MLP neurons of a small language model. Each row is named by its layer, matrix (up: input weights; down: output weights) and neuron, and shows model dimensions 176-303. Each number is 128 + 24 x the weight over its row's rms, rounded and kept within 0 to 255. Numbers have three digits each.
Before each neuron's rows, "fires before" lists the tokens most often just after its 100 highest values on Wikipedia text that the model never trained on.

fires before: " ", " of", " |", ":"
L7.up624:098168095112121117149126145109127126131116143153086115140130115157105133121121148154122133113122105095147078129148175096114125116097121152138113123092132153125144144119117116134085113139141142119086167125103154085143107103059120100122099167053095089127086138124148147087082156139083154153097123142153181113152110126147122123138132119139157093121109149146105091115141105150191078097123
L7.down624:134109160146117157099130102150136143112149085139120133056119081105102125126103109135131121116136115089124100110119106123123170146120119088139112108138159075115138124118105103129125116143112109161129118107124107155121083119073089130091123123173139184167124168166138126138092129111150156125124155150139136107128119143124112132104130140148117143125122134105151159135126175136130106120141

fires before: ";", "5", "4", " (", "0", " |"
L8.up647:147115126125101138153119115149125128148122169189074071151132143113147099155136119159143119136136128159181116141136113129138146093077164132139116136099126158137098106172137154112126137143134104151103125130110065106147128141135085126129093112091101098144109096116147127120132157119124174156122085098125117137107100131173135099092143149123105135070163117081156075142155112101130099077154
L8.down647:108150096126146137121130123116121102150078173113164107137127158148140162169145147089126140139143126126120141151111144091158117084081090087166139110127119117169163105120070116123119123126133131131137139156141155116158100154148148116099150163146128071128092135114150114078099151107147134143125086131125112114157107163142125105128108122121146135177168163155121130101090082148129162079142

fires before: "19", "20", "18", " Ottawa", "ays"
L7.up1244:115125110077164132091118098125147099121111111117142125124125051135140177174085160140124168140129143114135105142110146120112112093112075131111121144137140123147112139133106080113117138109122140112116115135093128138093086137124095133061135115148124108155119140108103177091137114136094120098138139137139149129190133110115086110162117120128110105151118183153103115137151093146116097137166
L7.down1244:130134143133117126090160113089126139152129126107114127119098155143159128144154153144164135104096126120132145103146092072120169126117119142148103177091139145168141138152122168129116159112148091146121163119107128116157182060145155129132109102136086121107104137193138144111137122117075130122147139129102159128115113108135116123147114125144114128134132118103141127122140144146134113129101

fires before: " ", " one"
L8.up786:154142121134129078158102110139150107109124154108200116121163117094128154097125094142126140103117161135103118116147121138161131112133101125152128150108118145165178170129129145095124103170136113093117092083117100124109110128093108172123179165120123084133163082131120069142137156111145169137121139103162097089095120093153125143142097166122144080114101137110094088148108117139166106144120
L8.down786:120098150181152129139114096146142107116123137173152124144143144138115091143157160140161102157090112135157107127165120105159166116118111128136101094131110167068132170123158161126164080155152147126140104183125120102096137162106143130106147145141098106152098103101117118141134099134125151134147172108136153133130134085113143144091145131127131140137116134153112101153135131117132105083168

fires before: " |", " by", "aled", " in"
L7.up810:124140099142146094151120150141121124126201124089125145116141124116107127129084126086165126103117109113121151160143148084141144157131133115089111118119122112141118106129134099100128113113126079118124151135138139138148112101107158170127134108142077096119159104137113164108123091171112179147160129133129154137149140137109116100128086157194157102122132158152059152145103114127161104099137
L7.down810:120114113124130153119131153147128136152157150110152165165120120079115119087148120129123159161142101165113067059079138142083129134148149097106131154214118098128112146175126132134132135159148102147103121149133164108162116143101118128129141135145106146124115117113184121158172131102116122164149113156130103099113192107141174124135133170094131106142125109126074113126123150144117098158156

fires before: " ", " Ret", " L", " D", "87"
L3.up1002:150129127106144135126101091148132122103131104083144135097136106171102123141112152121117138175140104149077145138106093135157152166112114128177110109133137172138109152139148115141109155095094094124163101101097120107134165133139070091165148133143161144133086131079107129119140123123122166115122136108151107098129155095169097102135149134115101155116143134103137138140176172130120037113141
L3.down1002:128137126137135152119125136120151124085136134113137122116112121129161104158103126146159107113100115139111133118112145185146126118129123125133150124152125166134177121094141144197137130172101130137113117095128120149085110122106137164111145152153128113096171125134106153135121126167128131116195137121132110156090125144116138127129124115121107108094120151159137104120089147134157146099129

fires before: "2", "3", "aged", "1"
L8.up310:125130109153133135096124106135136117170101165123133107071136117064097157140171133136141156110154154164144160144144109153096083130108167141071112133102130102137112174153131152161111133134152101118122091136083094132151135156151173136106124146148114076137112153139164097087114135122130076096140128100128119113117083132153127138106083072127102143092117124147138074098123119136176108165148
L8.down310:121117156138123116184140136163101126131137109132133163140133130124111133155127147104107110152100093087161127115131173126125137118162128139156145088156150134044119112127160101148137097144102137134085139133140138144134108102119070087136149115100125121184123132124120153106116118142111130153153108103145133129141132125106117144153149159097089152118136118092104107118103153113094155089121

fires before: "19", "20", "18", "17"
L3.up915:120136114122148122156129154139130119149142124144112134087159088090101098128103092129166129147102156097150103130166154149109123137085105085130125087100134139100125106157088120093117125102085148106152101145108137106133140116071085102154114156162187096115169101131112140104104170128136125150134146148136117162158127088171124111122121133137170161130138142172125121139088166137143157144123
L3.down915:095090102148121155118106120099136152143132119147148123126074137127122153119118133121085128112137166134112095088110164115103172148108148113116164105151054171143109118118131117110141136127131130093141123102130173143115145160096097115188141121124137163151104121154138080188111124125139121138161128087128075103144105100132117125154112117109133140068131120134150099134097153129124117068118

fires before: " ", "20", "19", "|"
L7.up979:142127120150106144122120107113133112139136139121127173118144086138138125128080135123106148128114111096117157145163121165157141086100149136156154154100164125093114164162131136131140146096102161108139130176106110124085134103103139114135142152154140144178148172097103161105147115080126157127162134143142165099156083119136117108160140167114100091155137150101116142116191099161126139118093
L7.down979:113142115142158111087115113129119160145112140117121134154093114119163107104137129104136125132144149142103169132149080136153144156141141124154136096133102150090113116146121164153109127141145103163151147098168121103143144110108107122142128144121146150126160145146130138098115121114110162127152118141114141182146140114120137157138142100179095176160125157114146143120138164125142114168123

fires before: "19", "20", "18", " to"
L2.up895:169101158124085139123176173142109097135146152089143116124169124145109111162128104169145074108124128123143111155135110104136170154173170130110106116130143104146099139122126126110132143128117114091132091107066154064120139137178129103143121125160133156115156116175100117106128129091173149151167156109118122126115095137105127121115136109099148085084168158106105163132102132151119167145156
L2.down895:114143129162170122125092095159131147124076133125105156148136146086178138099102071100099146150151134126133137115175146100153116077098110136154141138120118107132134129121145094140132125146179152130143134136151120153140121127120111104116127128143112143157156152111111117138174151202113146116130115141164121128140122106110091113154102157158105161156103107161128128100148072132127103131120

fires before: " ", " |", ",", ":"
L7.up1241:145131142082138110129101143119109098121083145129101136131174092145112152138126128140099155127068112148117127113137112122102135124085161141125114159165126125120135149132095114127094107197159098127165109140116106106115126090130115122118131110161077119174098122152131105180108107174148113102142136113179108120129131142115145144135155152178091074137128110103097145154162154070132148116148
L7.down1241:120109148136069158110144138153151132153173135171149135168137115133141143128162124153101141097085126107127102138149158141141178100171138157098143163149117165119128130147107074130100175142095134132137101143177121113134170121130131094116101112104138136104128097092123145114084119099126157048144119152122120071136165158152134129135134136112128132103148126092094096140118169115140135103114

fires before: " |", "-", " ("
L3.up1213:124125106108101108147128099114101164109153101131111123125095137138128142121130118121118089162145131157127090123099100127153139118151151153118128148121117141174100116131142101149140144147105172149107109142156138113122143090181128135158125124069162154112149147125166123109144126109137177125121139142165140126148121108127108135105104127143133157107143139160120113146117106074115129130168
L3.down1213:099109130115129127158101144122148092145087159144114146107137162104094114121125096107102115104096078132119150145120116085127118103114140095142140131150126138138145127096109175132132082122108154153150118144112108125102119120115162134098142121130130108148136125082102103178121105147160102115198150133119141108117128130146177160149101140107134133142104135119121170110137133132097116138108

fires before: "0", "1", "2"
L8.up466:132119121135120127121160122120138100118108144124094099117122130132124168159154092118113183134162119102201151166103109141085137156101137144150156135111150113109114142084105117121136154130113110126066118096099147109155086127149121151136104108139119170135099124163187147159162130118126091138132159113125135101139129119124141137107144093164118138135150166132126092127111124130100142126104
L8.down466:103149098144153151097140110149139127139117140166123118134124125138073151129087158128121168135123100115149142146097111157134101137144120147180137103145112136110067129091131160154150138121068161062153153124099127151146092137165121104112091138153191183102137089119163121141110108083126131136084118117143158099133122104123135113157130082171108138122134144158143155097132151083129137110120

fires before: " ", " March", " December", " August", " November", " April"
L7.up16:189117131098119126134122138134134121102146145166093143104093128123122158135138119122164136116142119138089121104124125143159114147117151117118153146116172174120120157138144113154131116111189207092090154120157136077117107146122084135115105140174107140156131168138119135099078153156115103101142136116170145163104121088110147134132142152089175161094118153105138096140128134142123167110136
L7.down16:129125100121078102141105122109143137094135121146087107147152135121097126151166138126140132150159083138171107155140121102136122143121116125131115085116155115178124119144125140122131158187127120118124128181110096119092140178121121094144114121161129097116118166129172157141158095122113132173119151130160133153154098095094138118120083102098077126123127153123121137104100132128123108110175

fires before: " ", " |"
L2.up266:136083138161146143129118114098145087138138109138112149138126133120128122118133124127129144168146120108117143110109099140166117141131098100112120120156107149125166090126150147142129156154099109168153092145102116094124141150128078155089118145131101152121123134088125111157117127130098106105126121148124110160148081129164161131102164126124130139129125144128131129143147142129094104100143
L2.down266:146148084147134100120037134114138132084155100113122178128103135154177156156114151176125117152128149153133151117139116136126076107131121091103168077144121112101106127151138114126133150139114073139096101143116147135099163142095114151112134115083149128101133147084144136148113139139121147131163154111143110175088123143149068139170142088115137115133129095091109160097170117139142100115091

fires before: ",", ".", ".\n\n", " in", " and", " "
L2.up860:116111169168109098151100151111139089114155082127091147103112154149127160149131127145150159128125104135158079129108137123155129117133124150124139165118105116067113115105128187130127129129168127151149165151131115116178122101132137139080135096176139114145118121122124130110095134106141126090107129123117099154109130120176107108131145132121084111135125117117091137126160152103130138172143
L2.down860:113142147139116136137117169132139102119147135130151120139163124110099133124160113141170116111111126168062072111139137112135144095152115125112094127124134118138110084121145119162155160133166129095141126122131133101143174128098136088153132184127127095108152117151139132131128157149107124110118158126120129113085155117149159127110129130097147146135109098123128155194115143148126140078100

fires before: " ", " W", " \""
L7.up939:095117127129105144146127077114138084114102135100122135129111163146103143110164123141125147132132149118122160158103122148153120082135136137155114095124125110150171101120088074178139106131103124111120100135165093093088124121124130153145108101154145110099113172130126119133158132090131117113142139149110114090127125126141163125131171152125128116136158099130120127124090191130136135116129
L7.down939:099131150141117137091139111153138141119153119160118130122127118153180134128141150136165114123166099109132093144152114066107158157156077101113117142112143121205142165143114128103103141087121123119107128175112111107135115140136095138106150120168146143140134159164137124204144119110106112138122160100132130179088127139114126138131115089138111096101139121131095102144144144142137123066149

fires before: " by", " to", " in", " of", " on", " from"
L8.up1151:163146158129147108111114109154153166140113132098108163155136099118119103163106117155113153128068102127106127146112152137161123123123172108089116117150121105118085125127154115119142180170140105145081145126081122141138166092114116142104130147121087095124140144129124097125138121129133141141147131116104138152112113135120106133134142176105131131128146133131161193134154113135149103131096
L8.down1151:067132111107159166143127119122153103138142142120138100123106140143108157139163169153145155145154133138128139126093121105138106155175152143125128122158116082102115132138141145166104111172175154100126124139155152133118118125132119110163127128098140152133154092126115082129132131140159106135063144127134132129131147097147119114093078127107147102135107114115095091092098139088136113146142

fires before: "|", " |", " |\n", "0", " /"
L3.up1178:120128148177151117122106150131138116117147140138126201149117135119137106118127115121136111148146125131105154126148102156106139110106074139096059097150105130146091148144126096171157156118121060120079139139109104129110130184113158120137142142135127119099123164121103096094137122116137144136147111083127157133131141118172124152089071101167135145140146144153149145132120137136136127109119
L3.down1178:134109123161097112110124156062143154139132140103121127095127125161144118087110128118135110130070147084111136144107122114126108150124114150117100119135116103102116141147148089101088160142083174145031125139131110151142120167154141127107111141153109141132148131116119169127104187177144151128160128137180123150098139139170106100124142090104139097161119124117162142121132158167123119117090

fires before: " |", ";", ")", "-", " |\n"
L8.up451:145086115096128150170094144162147125098133121107122092093108154136177102073162124139138135128164141116174124096121152105127139129153144104140146062149143113086133107153107133099125111122158116137082131157180115146101166127135143183144130121133146130149145100149131102101105086091166126116143161101142113106112099121161131113126096167115187188136131151111110117101126164137131101152134
L8.down451:176104068110146128069155154127159159154127143128094130118145108100107150131115119132116110117116080113094153127152107143111123115117158074097123104130128121129137163105178138187135155126107136160169121131104178139192123132086114148093158125147149122137103141129130120150092128176143125115128148134150102134116161107102123152132081091104112100130202153113177119182114117123146144191083

fires before: " in", " by", " on", ","
L7.up1121:124124172107112149183130106108116160127131151158162108171114168104126119146086133116162107084121125154099107102139139105191139158127114105127146142163141105131111087144170138131119090077130175136161115133134131114139146119135154101133114109131078091128119139100155130162167152151146164119107110131103105113118147118116150138077089171141093112138101145148106157139137165166101202145124
L7.down1121:117096126105118135065105156103129134108101140134103145148102108127150122126148149122154120129126104121124125152129112144090105140111100090070151089161122178091152118151112078122164128192103104097127142156151125144095148117122152117160097121148167105073133139107140107139150114108134098148159130100103117133147103160091123138137161127136111129130160109102106125148173124113102131139147

fires before: " |", " of", " |\n", ":"
L3.up939:110139121160127124119133133128130123100116154124141121106100120047103160145142141140134135124143152120117152136119066138162166115134126090132144093153142130157113127168133117164126153137103160129149121077084110122130142094145187156185094118131136142158117143128171142123103093097184153128139115145148163137115148103144132150121129153128141148132138099109143128175154145088125094160125
L3.down939:161109139185154160129095127126100132095133115091121132124125124108138124125185153159100126154121094181105132121175110116146117093133125073160111103167127172137099111167136191125122137148146175166086137137161109097163106126141124161140119106151106122159084138118103106149136053150120142127107134189119149127130125144120141146121111129123152114130123107099150106140083125075128136149141

fires before: " ", " ?", "."
L7.up590:141142159136132135100115149124176145138120115152114160110154149143145153110097099141136120179155142148164142132078140107069115119145085107126098100156147104118137193113124144169098132140183126111118062122138145126146142132147167110111147137118166130160163121086132135141138122133105173141167117143128091186124119090113125120119132135115168116125164173105138110123121139116082140091129
L7.down590:159144128107081127145183147145149104100126092127126136141102103137147100133111116135116081157171092099132118143152081117148106138105156123132155130140161149139140091129109097150124157160182111131108109094150157159136155139164136088146146127137107121141096119165069132158121125157151165139137114106107107136105136105133167120138096121135088150102127114151116118123116097110093123141143

fires before: "0", "1", "2", "3"
L8.up701:117117154119176145103150128124118164100108137086110101049125135125136135151101101199108145116098118140162149120147117154081108174121113158142103144104127098128093132121107162129104143101107129166116130148112141141177115143110113119124153111153117145171115164142129117166170114096130123153083132114126145140184124137122128128103178130141111139141113143163151091129128115112121119106135
L8.down701:108134094156107142164139133114125086132195139142132091153125083143068112113130133112160122153118116101112124128166109155141117146113136100137160126131116132149122133135099116108135109169121129134148107114103164090102134126139123097129135104134185151137178155106131146079129174178074141142147131126147153114087100067153131134097115163166112158115113138142134117101101161126115148116149

fires before: "0", " |", " ", "50", " the"
L7.up295:123162140125081081135103149134120145130140140139157162123109100136095089152096185148135117179129081117128105150165113161082127133117099121163137099114110134116125120167089107089123114129103130094137098157121089120094132102124086131155097107139091129114105169123175133095098157101149099092143115122112165102149152094157165115112131150139107182152147110150150105184167126150139113066165
L7.down295:124120122096137184116127160070168103156095135124116093150122115125129134110156095101138145089118123159121147089127118160132110151180085087140108133116141135191125090129117167175089139159122125128093169089136111140132133138124144094085133127151114133207095099118105135177127118147108100182121102106118134162140153160102103131135136166121092124127139155104125133118113139127127100145150

fires before: " |", "%", " |\n", " "
L2.up427:113133172111147105158116139105091127132064122169100148164115128088122126194166124143110161125133142104185085125138135125159118083107113155160108126135150115179119194105167119170121114136157179141166120140092128160133124120123086120106138140155136140157111091104130133140107141146136140138172120155116128116104055123138112168132121107174134155130119159171149140096120154112143118127134
L2.down427:124149139092116156127117162154092154118089122128134137148139133100132169133104095119130106104115133092118102158140048126111119105129116135166099144114118081140119118132133154135076117068104082142139134098088112134130127142098176090108119114084160091138122109189141162129097141143124122090109165156123178083112118118161105169147083164101135158113105127164116155161111110092167126145105

fires before: " |", ".", ","
L2.up337:113098150100124081114113115092099127099125128147141144146121145097094115138106136108150115191151131143133123147129092160124135118107128093081103131162105135109123135154098127117146146159079116166116110115167140101121156205104137140121125153138108105104088159129134111134125101174073123174159148099119169112103137133153138117139151127101132113121135102151115081084150193141117105120149
L2.down337:124100091132148144145122104164173157163150132129124174153142124128124160116149124107099135124106101146160115107078161126144141128174140170153162165126118139130159157094126134112075151131165130104109138118161140119103102131146101129136111129145155162059168114181139141108158105131161138106128142105154132133124085130121138165140131092134150127091125146153106117099135138129124177177145

fires before: " |", "\n\n", ".", " who", "\n", ","
L3.up1214:078168136128123131104094107130123102159117117104156171175104104136130137110170106132111116163170101177172104136176100111127106087116124098135110150161107142132148104162151144084133107158153094151175108135128132108151122143099128155104129098100113137135158146093121146124136164146175097112088092109160128107140132140139169113134099152105141114127141122134115158115139099131146129143151
L3.down1214:114124150140172171105087175157099105154134107113107135136112124102108135108106163125124173102128155126081111133122143128147114146093127101090133148137090115125151149072130130133163109121126130108158110172099158127102092128142128112099148157116143119099139165160141135142133171105137097131146120134111076123109126161097117151132125078131155149152157088111125140099176149172125099091101

fires before: " ", "-", " (", "   ", "\n", "|"
L7.up607:145124151156121143157132156119134090171090142144154119111131121162180172149117097168104110159149092165081115146153093129144116150152130133102112136161099155091091134127126174112109154159118131127175121149112129143121116145078168124087102131154105113135137205129148111133142102176120093098106172084143109111137165106127103145139139156113128123114105116089116143125128132158160111090138
L7.down607:140138113133176129130144143129160146134127127120135132121155109108171122108160110086157091133131125141081130132116154093083120103151094119128151111150114170141132098138133129192103094126114143161166124120087125122102117145128142131103114148092092098122133178112127128115127088119113092131145129143141171153121102117093150143095146113136125158127127159142117128119112108119136107106135

fires before: " |", "%", " |\n", " (", " to", "67"
L2.up115:099108123110143118163106117128123144130127107121141107117101077106116082107100139120061153158126111155140153124138104114101133140148124131112121143146091124108143120129125146188149097147135169083101121188134143090158130071120143173110099202123147146143141150138166171086142098119133141136110155160102136154121109098163106163132095158147111132103092153133151137111123089125163123094156
L2.down115:132192161140124140140103125077145132110115156159169177137102124122140156140103093152107129092128128139084098125169118132180107111119140182116107098130104133124088128120101142121107126095131115156159134126142154133134152148097153125165132104105105147152073108117112128160202139115148101146184148129096133082135122100131135138077116145118136101105116110101130119164128119125138120125136

fires before: " in", " to", " as", " on", ".", " by"
L8.up432:150132080136122131143128116118158117092140135160151141099131165095114092126145104120111100138137111111122132118164175129148102133137118135108134120134091118104112110116147107128134113114182120149143091079181112144108129126124128138151117107091109140148133081125151106106156114144139163133113153172120115090081124137153178136111152118156114149136125152159144089104142135133130158127157
L8.down432:147102100152146095075155109180117154131149138115142106146133111145109131115159153135125093090089149096115134141132124153116116137079115150151119110133162142111104152093126096150128156134133149121143153109138126142106147129114146099144173118132119131092170145112158098152127141153138149149176107134195125154094118181128141117145135131122103147137117102115093126147128137110128162172125

fires before: " ", ".", " Teams"
L7.up17:138146101100149141165147135120152105131142132143084131108130142147111141123158104105127112132201086157110128099142111158119126164144141129142152122121128148143129143163123121084088135104098117150152144114120123115136110130116121162103146108172107135154109137127135122105108121140064110121132111106108115144177124106086101135115146187123133078084173109117184098131091125135147117147138
L7.down17:114131121096132070117159106134118093128123114135126155162149127118110139146104130158131151103120147140165132145162126044154127108122130136131094128145125130112131168111131105147118170115157166110138113137119117121160096112103168170128080158124110095090155142134125139091118135113163144152144163170167101144137147134136138085092122106140131133116146188137142130154144142095136122063100

fires before: " |", " |\n", " +", "0"
L7.up1067:142122122125090178138136136105159125158116119155088113095121150133103150115127151132102147086145152061133137166161098107108131126106129131146112077144140139108100176132132114162125152171093082109105121115120138086089101110160130150132152114160112178126101130105160115108107158171126155164101111112158113107120129115147144141114147148079136083108148147113154080152098107122147113128135
L7.down1067:125098143116129129131148151112144140107169122116123130135109128120123136146103127136133101131151144106116174114102158106104140109129120094139106069150117122122148123134128142142112175125111156174049091122149119140135158115119115176085132122102174097125091115127152108143092091125127132169147083076122112125135120095147123126118179139119175158119144095143129116137155163139144121080114

fires before: " ", " (", "\n", " |"
L2.up501:115124166127111127146109088085074127145151185138160132141131141126121129126146102124093100152149130102155134124146163091155134071120097140154076097149157130127136130153115133186072143123146159167157117117134173107143134095111132176124109122150136119103097142139090142127122136133151100124123132122122083130130138170105108118131131145167147134106107136125170121134161101146078086069139
L2.down501:152121116134151144121123116150121107171127118113113146091133105106143118085149131133127132146127126102075096114108136139093164125153136115113142119162107121154123097131119123146151109126180122140134123104161192131091179132136088149095121145115116109108101087110123125108151147108171139114113108138156111107138107134148137138112105116153120108088070171123125162125109119121124117059128

fires before: "19", "20", "18", " of", "–", "3"
L7.up816:150123092102158089138138071149123153138127122099120164101157145111106124148138129134099150146087107149135105176109098147068071078136133136156107118097132125152144189138084150102133121123124134108116138108125119111141144134083115121135118110081124166125125128148170134098122139140120117141149156159145153156102090109125123111147119107145109120115153187138072097102161156126153114140145
L7.down816:110137114139109115128183133101116124128181120112147159099118125094111139127146168131045104130116131167091142119108146122132125168089158130135164120109136140157147119077158056073136082123148153122124140097156121157149088127169071093133134099079142121142067137137128124126106146144121151154185130123135165187108109151110107121135120116100136159138143119106097145134145147123152145131129

fires before: " ", " the", " March", " a"
L3.up828:158151134143114141118123126130098113091143128137132116152102098078134089096119165131146140125175115121117140128112118110161118146117122133143115128111167122140092094110146146116131111104168172069145107135140125169109181140151127099125173156118146160128126139158129149130152112114103140125114123106139123141108126108133144148086109131134077105114111100126115141136144110140126122117164
L3.down828:134086131130121139104143181094141136165080147093127109152154170099138152111158143104173138136145137154089151153090120101157082110112092139122194134080170121181146116122111106119103128110158128139158145137176150101094111138138086116142119083161096128088103158149128094140176166099161137136135107151109168106135143086088118126151108119114118109112156113107148134111118142117131141127108

fires before: " ", "19"
L7.up321:109195114130125113096134187105193132156104182171098159150151080140105151134117131134163118131130128113107099136110082149169145150129143129100126137151152111124140122165106084158153131101165121089137141142081109079084134119145145136151140164134150157163178098116099138145163084116112099144163079113143162103137102101108138107094152130111089087120157106135117115146154132165149127092098
L7.down321:107145124147132131150086081096132121164101134128126134119136112111149141103109135082088144139153097148163094139152190077147131144185130136153167163132154136112114179139123176144114165100147137113125112102088108131151119127116128149110126098158129129132122110116137169140138143121090131104134200095124163157166154124140144111132133145107108142146123133122161139083158136135095153113119

fires before: "1", "8", "6", "4", "9"
L8.up897:172186134138134115169108139131157087132133145125082128108130134143158087178182152113099120169125166136125133120084120107116089158104084109106148150160116061154106135116126105160116120127117090139105166118137115146174101152173174136106155093136125144123131155138138151150120128139150140122117144092146100154122150125071096143105130142115127099109131120151137119071136125112116110221112
L8.down897:133116154147126122110134149149110107108183129096095115131112169111085156168148108145128164096148123158128123104098103116142155117164151154155100116152110153111127123109100105177126137134114100110107119126138100116151103170151106125079126066144103148177106154109143115081111132129118087090103118117140110118125092120115133157108137156154134118150081123081148147124143124092101151134121

fires before: ".", " |", " "
L8.up841:114146110159112138117100123117137101131146128130140095166110109178084147109089141114157161147079115137112110075132112097120150137107139130102135150150126164122133110095107096102117144101122111100166122110101121119106097151151142125116110130132127116136113103118120118146119174144150100140099145142176110156141124064141149127091126110122164106147077145169094171188155127108176158103111
L8.down841:095124112109131149115151147182130133128126161132113128150115127115141155145101093183084154141114117154117140117121135116147128107119116116129061123083094123124120123102101092129098123149101149155097118112086104162118129095140161145104139116122091151128128108145145124149118118139116181127103158113103114135144129096129121101087120129130135130113121111105120101124141138146145135118154

fires before: "7", "9", "8", "1", "3"
L8.up607:150125133166142119133106101195129130119164133123139142080120177122126158153119134132116110132117145130142109114079128153116101129174078149159132133138110158124140128131123132123141128144110062156113134118138126106112070104140135135146158122131129151157073141133137097183142095108168122121089131148145134132123096133131084135116165151126135072146101146121118086133129152123142115108103
L8.down607:114085087130169130110128150143121066065112132134097110111114132126130126124118147130166139151151153128131121146129122122152130154153107160123131128120143137120140127113129129139077095125098127153093101096132125096165145145110137127114118127086149134125144125111121151116118133086122118097153106131109110097129101134123117132104157115124141137114123102122207140062091120157131135123129

fires before: "19", "20"
L8.up30:115166072162135096138156120131137120170127128127159170124145124110102174096098110167105133138126134114129115084133150168116150118134084175128095097093109115115085134141105156153144146130143076104110111114113140145097114105114149155129162096133151110089135117115121111102122121135082112123122119124093102131138067130116083136182169113130130153158163138135100118117162119168132135122143
L8.down30:159077127134139143127129083105121132116141137124098150142143125153156096123185168144118162096093118122124093124108113108148130116147150136130153135142124160147128155142123141136106134124140151133115142177143166128152137113124120156141154092149122137153121165080117148110151146145083160137120124137128163165157152138113093162094086150115136125149151122135090145140106132124149155141091

fires before: " |", " is", " was", " (", " "
L3.up1249:128105118097124147145172127134081121137187123162143095120130134133148141129135146138146124141138121147152120133112112109099142095110110133148070133138154175146163134120153116135100147168135153123138124058117127095142139112146166089153133088143170160141143164144128128155110132122144090128122119084126089106130107104132135116178156165124178109136146186154161161096126169112089105104148
L3.down1249:135115145143162145160124101114175155199142172106164118117102153129138138162112145124108151127149138156123153141142114129133081140105132129128131112132109150112137165095118147098122129091151117137161154124106121121116098120117123155124121110111104091134128148135139116117143110141146123122079135174130144075131164107143169173117138093118148109138103099116146127147069139180086149106104

fires before: " ", " born"
L7.up78:115128118113119150140139154078099108111119160146126136144110171118122167118169152137147131128140130136139090110097119098150094093085118105130145150108130138141149132152105095137129160131098128112140150130086107108152142126128116132127104126088079135124132171127133117151132093100123112114117123114169126125097105089137111075117109142114088095113082101162110130165128141120180071119131
L7.down78:135120146178112123094115122108105096152129103137107134110150099115125127164133119176103121093131113149109125147164112170164149164147104152158117124109165114126119105153132128146130146142159120128123122144138159124127123130143134136086132109140181110197109150128127147138146102166129144072165166104110129129158114132099092133149161085132141132147173173138101119156122146115109142024087

fires before: ".", " ."
L8.up750:111123105094143121132127144135124132119111161138124126093139113141155136140123134119125123137180113094147065129129112104151136136148145083128161164135110119123101146117136128131130103116148113166178158126131113128095155149103134187105131132104112151112164069102101159125145122075160152118141159125150164102105156131141151161097182139171140133163099114101135136114117165090122105138125
L8.down750:172131142150123152142132116113108090176104124124163113100153154122144167175134146115115123118123176121178133166120121142155129105104144156135103116131118160123132081107125067128140112105116152161155175075189128097107095114118142112137149130152077104129108172129133115136115130104188163128128123162103104107170135125133156124115132140114148134106142130130103138108127134058147141128109

fires before: " |", " "
L3.up231:155138157125129129131120084143112121113132149122136125130176177075094164105112148125138159127157144163153127062101144151097097137111114120181115098110134125159185143180181130112108103162127174100100145116129135155113116108088112137139120160152138119113161103103108150120132135102112093140130157136084128121085145137091101140149122090109143091131129125110116107100151117139108155149126
L3.down231:134142096123060090126152158159103138164108137119123117135104095138148132106102118152103127135143135129129135169144121098122137123142127101111146115136179130137125163107067085130132148122169119107114105101117120149149120128109150122092142126130108092122134130155141133117136102168112144124120148143171146114099140139131140201084096131130102126141156149122129185128139145168127123181095